config.toml
n_layer = 13
d_model = 320
n_head = 5
n_kv_head = 1
head_dim = 64
d_mlp = 832
vocab_size = 7685
activation = "swiglu"
norm = "rmsnorm"
norm_place = "pre"
norm_eps = 1e-05
positions = "rope"
rope_base = 10000.0
rope_fraction = 1.0
qk_norm = true
attn_scale = 0.125
bias = "none"
tie_embeddings = false
parallel_block = false
init = "uniform"
init_std_qkv = 0.0385
init_std_o = 0.00754
init_std_up = 0.0385
init_std_down = 0.00468
optimizer = "muon_variant"
lr = 0.00199
lr_mult_o = 1.5
beta1 = 0.9
lr_head = 0.00747
warmup_steps = 0
schedule = "cos"
final_lr_fraction = 0.03
batch_tokens = 131072
seq_len = 256
doc_mask = false
train_tokens = 576100000
steps = 4396
dataset = "wikipedia_en"
MLP neurons of a small language model. Each row is named by its layer, matrix (down: output weights) and neuron, and shows model dimensions 80-175. Each number is 128 + 24 x the weight over its row's rms, rounded and kept within 0 to 255. Numbers have three digits each. A neuron's up and down rows have the sign that makes its largest values positive.
Before each neuron's rows, "fires before" lists the tokens most often just after its 100 highest values on Wikipedia text that the model never trained on.

fires before: " ", " the", " his", " U"
L7.down332:128104134151109144154159117134143135149101132114118124132111084139192122075126126116113104137139137168134106084133129133115178096129100121079164111114129147126131116156101167111158076128130091135108116124103119149135116170143141131149110102120136130178134177147119137191131150128187128085

fires before: " |", "–", ":", ";", ","
L10.down86:121161132097109124106121110168125116117106134117107095107077145102136134198160160136118057111107136100108176103162180146114106153121112165158117138135088100123114124134101149156113143123141133114104138150118169145131099158152114124115101129143183147104137149146102086114111120121096150111

fires before: ",", " he", " the"
L9.down367:136108128141135119113121118177105162112141130087132117114109098138148134094089135097156087100112137141120142116108122124126166135133117130053141153111096153118134110128104125132134134087121130123134128117131137114105104128126107134172134100069097115112119142166142124091116144117135133125

fires before: " |", "–"
L9.down130:113128181118153106109131162110108138117130112161121086121136117097138119124111151057099128083139112119141129110112133110130149116171131156097122136154157100183126103111128112167142124098121111177130111104075092122155160144133138125126139078116142133161117092135109159113115131131137127116

fires before: "-", "0", "1", "2", "3", "\n"
L10.down691:151126147112156132146174116125102083163152147157079128136156134078132128154138142153105102139143108152123121122114101134121138087126135137116091120121133113120086119124124154101089162103107174143132130150132146106116108142120145108116127113145121119123110105117111147132129140123114169154

fires before: " "
L9.down171:135109113123141102095138162120161125133113136130142138084102124118138134137134187124112149157165120092135129142096086135158121114138097103147101173135090151100137130164147118108113133106142143083139111115119143074147160131118141146164162120179161150130157082154078115142176127129136108163

fires before: "20", "19"
L10.down93:090165134108129143138115103156150132103117087169133180124160103149125112087136134153128120136128142146119129118139122129157115157127119149090113092164128142108101113141127105134104110111142094114123100101117098118175157099145138131115121142090095152079109128117105145123180147134147079189

fires before: " to", " in", " from", ":", " on"
L2.down324:130152149104108137127108126178133105097130111169104129153118109105137134103087143125124134145135143121151143139156132170135132142132140149144147173126110095125165132131117159129121143144153127146125097160094108138148117124170081099182174111114113116099098133130156108119221157119138118130

fires before: ",", ":", "–"
L3.down228:155107121185169107141111155156126154102129148107121137146125135136133120117149141175100131103114136181148168110136147103125147168153141112123095114094134074168117163142133163113174141124099125100150113198132133131131102103119122153132091119053148127107097128141164151138103151121117097127

fires before: "==", "The", "===", "In"
L7.down752:134098112145124118134132164122146174154159115136168133145121121096120104128141101136112148120101142112154168103077157118123121146125109131153163160134154156145126115121139106166128116090097114116166118111109110145136171080127154159057152120136115128101107163177108114132112133162156094089

fires before: "|", ")", "ia"
L3.down85:192123127087096121141165134127177113109092186160152127103120081146104120134158093096139143118108156109119128135155148107109131122125112114113097135104113106088127106119114185134149130122110177131071121137146149147114127134121106136096116135175087131151128142090095121095092097114132133105

fires before: " to", ".", ",", " than", ".,", "urs"
L2.down743:139130125124112106156172084083091127123158120179154105148150140073084115109178129123134149122108130115133106122114114125117156083158156101156142096099142131122101087100106090182117134124136142100156160131101069130134116135120119146141126134178125098126141124194140115123099122144140159168

fires before: ")", ":", "–", "ran", " |"
L10.down70:133089099120126142077089143060118103137113156109151137113098140128092106119165142168168150149118141123120120129147132120132140072074129102134132142091157139099094172143138108099173131144127115151129119109138150151093109138122119083156131112143126169118162098120129089094154107130157149149

fires before: "==", "The", "In", "===", "On"
L7.down652:141130062127092122131107122117162140152107109109160136104093137150119094103104121116095148129124121117130130161141119110110160103168102112126136141129104121114113110101178084115136103125119091125147151081148126113132088158154112101104115093146113115127089115146125153155120145186101156160

fires before: " ", " later", " after"
L9.down396:086119134108138112165114128131085101154141099141094137129113136180135090123108129188157168108175110172165129139148100172133110108089137134139135099141149143137123113111094125125110154103118136124145111131103131115128129133129137115161141160132122142134108137145110180124155106123133153165

fires before: " the", " a", " its", " his"
L9.down765:151108109101124112160135070103145084117098115121129111164128133118127089162141156107135142117111114147125145135115169097145120106140149157140192139117125092107145127127129131115181120143047113094109158117126118154147120082088119104105161147106144090129127144097100102130140173119160159088

fires before: " |", " |\n", ")", ":", " of"
L2.down509:066106140125104116125118147127155149101153182130126136122137123149080113157109072130151089102149157109145131122115109136122161173119137138128158127111120160113132114155091150134120132191133141146100124149099123115142084134148139146116090122120174084161127148141146110101124123137125124124

fires before: "-"
L10.down343:092121124108144119154088144125138104145130127132133100112112133104137078123139107128134093150121104149190158092100119134145128107150125137132143110164130102168087103110120105117123072098078128109133142136124115154168105135153102167172148146104130133135088115137130140100116103159159115168

fires before: "==", "===", "In", "H"
L7.down405:108120137149084119130124102139126122147163080107086109121088125103157102116124089100148159141120121168118123150095128123130152122112143111108161116140159138138113099135140168123124157142138107125145136117105103114151172118164099141145125132090129112083118177139111140089142125169148132133

fires before: "==", "===", "The", "In", "A"
L7.down87:137116114124154111105135129152094157112113073133117118099146126131124123100075123140163164116160111160122144112102130120125163123136105151106135176113098171136089148120153132106129129137114095121157135110092131115143110124156164150151157083129118130122141109135123164093142106182149141143

fires before: " in", " the", " to", " with", " at", " and"
L7.down715:097107164098124142153123150114149149117126112094142147143116091084108158134126150164121123157137129103171131100107137109087100128103094151118102163101162104158140094111104099157125091121128101133078130163118101163107152136139083158122131085133164095107126102106121118075163153081158112116

fires before: ".", " |", "|", "ent"
L9.down174:125158138115105163131121123122147158155119110108088119107138155160104122138107135107141068130118107121151147132153112118136146116170107131115116155150080122123149141133154139137119116096084130108136163120137103102158082116109138114136106150156117111132114095089122164128140135168140113111

fires before: "=", " /", "\n", ")\n", " (", "."
L5.down46:129155118148141139138170174167094143113156131142123101103107115127106142125101142114097128142140138148143155117123136114161114127139117146130122132171120158093108113133115116119099124118134145125160059108142129131155141126121090122127123118112098131106171142114122102161094161149134099110

fires before: " "
L7.down647:134126119137160113175125127109122127155081108150122168154212108149121103110099111156091128137114103139116144136144150132090158105128128102105137139157124126072164123109102097153119100090140183173157171114145138069112140104120136135127128128128157111106146074163103116161141173152107183152

fires before: "=", "==", "===", "In"
L5.down403:124116099159111115126133169137116122135144116077103134111141131137081086143158113156165162156141139142143123169086116174135117122097149079112092114128118094150153118109087114135088139113117142110116119128164098132152119143163116105146133074137129105111106103125109112092089128135121127130

fires before: " ", ",", " |"
L7.down21:091160147107133125135143125155105146098152104107118121123129191130133182118117102066116110130129103113121161119134111076080106084167104117076145162139115152100084135132134136121105103108097144146079121170117119167117100139109156146141122109127131124083166094148114154150125135171079200147

fires before: " of", " with", " in", " was", " is"
L9.down229:140131122130128168120165122095105121080131134103141076088099132128088177120168131113109090153180077095106136143056116089160115103134096153197126112146155167119101149117120157147118106110165130096109132184110145097092137111143156133120137130142136143131159145100103083170157117134094150133

fires before: " on", " in", " of", ",", " was", "."
L3.down470:106115073139130139127104085078130107114101104144157116120156087129123112141122155105147111127166094095142155149091104102133120158112151130125172161101143133119135118097113121094154116122145145140122132136132084107146117083138118117130122100105150153110093095124166079158120107164107134130

fires before: "|", "===", "ged", "=="
L5.down160:147133124157136128156114086139151127126147124164168161120140124114134117141112107184142123155181100153140134139090085112087183137148138144101142144120113161108170102146119144122129111135077122092147134139104098150084091084132110142113129125139088104132091102095105131101158133111109117137

fires before: " of", "ote", "ices", " to", " by", "ing"
L2.down420:187119112166069160133142099104120122134097122114092123101113130139132122083150162126105092092125130126125113120138129074132074138128148120154091123113157086119131120120129122120112150128139115140119154143097130153153116087129077096174121094123141125114132072108121157106169136092162099162

fires before: "19", "18", "15", " ", "20", "11"
L10.down676:101119124104155208100146152105095118118061099152081117100098106118138126167148113127153142102099138123129127113156165149124136139123119159108105129095151099130157144128131142165081090160146087141134116082113159106134199103114112143167142143124146141107082163117072126128099136125131124135

fires before: "-", " |"
L9.down362:121127159116077127103138132144106107145152164130090110118100124138138104123175145151126140084131108142151136138175115158119107123109159121116148110141127146162125136142075119114132137102138121143109183134131121117146123124122137102131135121134129130088145116114124120131162154120145117118

fires before: "20", "19", "15", "18", "17"
L3.down618:114100130149137152160112108122123134167146120131132153145124131143159176167118192114123104148122107130144119103110143129169133115133186116102157147100143148124153170127145116100069135150082133108086133117095172098127134106123126151120086158073167085122145143153136131137119113137163115143

fires before: "-", "|"
L9.down687:115081103143132090159114103129137114113094114149101150109176096116198101092108143166132106118128117135141159172171088103121160082160112130132110110108135145089070111146151112129124152116147105151124150162143142137106116073155119119162118105148128152110119157099145151106127136124126119094

fires before: " |", "he", ",", ".", " |\n"
L3.down814:170137118149160155167125168159146137097125128120136124140140120135127111132148114059146108070118142115123122152093154134109104150113143151165111146143167139149068162126109136099108120114147136165113137102121135126144115133174125153152161134124120152150146124101166131141121155120116107076

fires before: " ", ","
L7.down557:116160116120135127127122138143136111120179157158117127122150120167098118142149108096125094141140103135119118131142169140118134130140156107137122153152111140158138116096129155136118109139085163148183140161112117118115108131137081137133090099080105125118113153127091076111162133160125135129

fires before: ".", ",", ".\n\n", " of", " and", " ("
L7.down351:162106144166129189138204138100097132159149108138126136128128118172104177129107089122103176158180125155095116156094139113128146124116163122133151104126107130142104136179119108140158179104110182083112132161122150146128100130132145139140137096114144116125121133141110120133088130163162128130

fires before: "19", "20", "18", "0", "3", " |"
L7.down136:131151113104114133144076123105121138121125167121120130113187128143101113111120099134099178120107116124141136118093108095146162126145144151164136128180054137110156108148130143105141100117142134111130133132115124143154133120144152093096156128126165099075141116193113106124133107105130134162

fires before: " ", " the", " January", " October"
L9.down509:096095154125121104141073140152071120092123138135107176112112138125167143057122117137116161117134135147175105102129081151108145163123126124114150135146129146119151123144126112150090149108158095155121106128128108134114172085098117133137174148172125106111147140129146124084121109146148102126

fires before: " |", " |\n", " medal", "20", "0"
L3.down517:148147121103146144118154164139087152112157169102146121145097164126151095127135160113104112063130133131104136117166148097066110115148125122111117108121117157149136113124154106160112122090150123141127153131144104097112102128132135144131100124093158101106136119136113120093129168134167165123

fires before: ",", " the", " of", " he"
L10.down360:121127159116112166138118125126167132101109109109105136129154115131130155117118164167104092130098104167150127149139153095129151160146106117086138137136132091130109107141099191115116121124125111115127144126127153135130118105112101142174134086137132127124117116162147177110104207144092131183

fires before: ",", " the", " to", " of"
L7.down533:100081091148096133100183115140125102122127161129146123168171101107156122112148128136105143100109060165143128108110147148106124139111137133125118105096139117129116133166156142132097150153128117118133122156078138126105147103123111132142151113154079122107142088144172147149078146115143144115

fires before: " as", "s", " Crit", " |\n", " Festival"
L2.down504:112147129127091128136087139127150160181120131110145119147151176133106130109150111159151124173130140146147150132159124094150174117133102111158081110174126102118127138140124154121110144128137131151121080119139117136132141118104152124089113157125167153107113106128119126121128106115130115137

fires before: " |", " |\n", " \""
L9.down674:108128104112149108146139136124138119125087157104134154123069143126135132126111135137144115125165158122110139118091149153125140141123137123112148123144124066117124131176102135115173127136124132129103122137068139151156163124157113109118127123118162146053148151149124151168150158111162103128

fires before: " ", " |", " the"
L5.down646:160116101135119114166164119158100150117124134143129129095141116108168101127098158097148086135137124128162097104118154127127161122169106104121135132144144133149104129139190119178148129064146121126114089184153136135118105078153172183116123133154121123132130176139116147142108134142136120167

fires before: " ", " at", ","
L9.down223:114077119072115105080110177105128149143120135124128143143133131129128183117134127131142107118144116110099090132146115127104137105116126092153112135070102145128147137105156168147120099125099145168203132118143135135073085119100113170115135118095173098176140145137106135108121132122132168124

fires before: " |", "al", "dale", " to", ":"
L2.down419:116171122149126115112155107117139136134099118155112111111158112129101127152113148136168147117092153084143088115098116122086137136135097163117090116122120148133149117140147121129106140120148111138158192124105144124097136096134123130166171130134118131066137135096077142110108130132113131128

fires before: "==", " He", "In"
L5.down658:090122140086151128118123159166128150146093108134117072129113105167095129133106131101116134124116181137133121133109115132123163111167123093107157131115142147086140133144104137113156133126116121137141109120108133127116103136104079166176124068094128121130118153102139137059138130131139123114

fires before: "==", "===", "-", "|", "===="
L5.down780:146156110134127142155139136120164175104114105138111086119142128099118111143132174080151153138107128103105161117100116124162112144147151086151152124113132155099154126142167140121132117090105128151152129128125143111166169113144111123095146116074132135134117111202131146130125118151111127139

fires before: ":", " |", "\n"
L9.down368:159149090118136118114144129157142165131144138122114130139183111146151142146079161132169113121143147133118117118131113111109138122133128154157103110093125132163153118103109095154151136121144117148145114087105112096133126116102087128189122143107119118130180131105136148144121147146090117148

fires before: ",", ".", " and", " to", ".\n\n"
L10.down820:088115100122115160157081140093132108125188197157173131139096130122138130131141117106161133140138081153146149135113160111097114112094117116177106096159142119126147143079150146133156145100112142093137156115126088087166106162142091121112128147139100152115064121149130113107103096155138127151

fires before: " to", " of", " in", " at", " a"
L10.down553:148089126104143182146137100123099154196118143139073126126096153141145054122150093169087129133148132100116145126082111104121156097129145123138099101130166172120117113122121118105109128137132111136144139101104139149133081100148123134162120123105116119148117134080106131116161091153108115159

fires before: " the", " his", " their"
L5.down824:104155141153109114168107091098172115058107097134120105156136082132131118141110155129108116105191171117138139137130126110119135150114101161134116124140123088118136122165156168139118143144109136124113130124193101114144145104141092107126123115093124137128131135122111112131152136127144143125

fires before: " ", " the"
L9.down774:167118114113175129126146175126093154146131104156127123139151085134111125114115149121093144127121097159174113138112130136130179154175116124152113115127113119161153097113144149164084153121153137141114147113158108155119159128205178168120112140156130107111124132180152154151120182117103110144

fires before: " |", " medal", "als", "th", "aw", ":"
L3.down179:100114171131108139131165145124145115154141128141080140139121123149114102121132109178130154124139118126139148103106128168101075125169141114114083108159130109128122117074124153137126169133153129146118116126136121129144109111132109035154101080119149119115164098119128123116110150091136169099

fires before: " ", ","
L3.down594:127113092111098125137117145118115160117119142078153135104063124076170137103146132114105109162123113105110098119124156133117139109173131128140157181159137139131083080104088116162148128106151110133136141112120147113151133130114124125130090147082140099076128137142115172158133144145153153134

fires before: "1", " |", "|", "13"
L10.down485:117088155097093163072096124136127132153117136139123123118163140161093136133101108111128124130055106111125168108078085126090140142136149103134122129089155112133072075156083162132105140149090113146112163158137116110106142132128119081105157081109099133151134116122126141111165121097135066127

fires before: " –", " ", " (", " medal", " |", "ier"
L3.down683:145133156112129137129142155133163133151133144096122135077130152121127163162142146114137115127115113138125103107134160136108135128120129076115142135136075129068061155123126065130134123123135155122127139091062132120154100119136141118146107143133132144085131169120104124069136101150111072118

fires before: " "
L10.down411:135159110163101120145115091129159135108148127118154169159135131114148137119099169113113116165152120110108116121109116146123123131155125110089133097131119118121117126154151166168120142122139098113098116119166144133149146119146155125134139130151146122127114145114143146111145146151118140115

fires before: "|", "at", "ell", "is"
L5.down166:113154138134114129188111095158167163105158126147106157103119162114133132080150146116089104087152138118114106090117120120127137118159109157131130164130152139099135145138168118148095172148120118099108091124180124145101102165106133141120169115103159125124107148127122163128094123188149126067

fires before: "|", "\n", " |\n"
L9.down155:117107132132133093123130133117103077147109145114171086144130116126127115121108123090148138067115153157130119134173131104114095091129115143100154127090149118157121133114124121090134110169136120133132135100084165125142141134092101118123132108129120160103100136133121132149164127161118145150

fires before: "0", "1", "-", "2", " |", " Ro"
L9.down522:108157181156136116144132088113080128139105119111142150095115176106125147054105111133137083147138151102090137135137143134144142138082131090113124123147168133124125130144064175136139119183150105112133139143145101134159125110122151128122146116141137141100165087090142150132149153151124135098

fires before: "20", "19", "91"
L7.down636:102143112135154182191112120103109108166148101117105092146142091120183158130080136122094120130130127145111127161107120091152141124132134119115110146120121167171162133181144084093157083097133075095116185136161093165128092116090104172130105121139171114100119113119147164103146148121114115152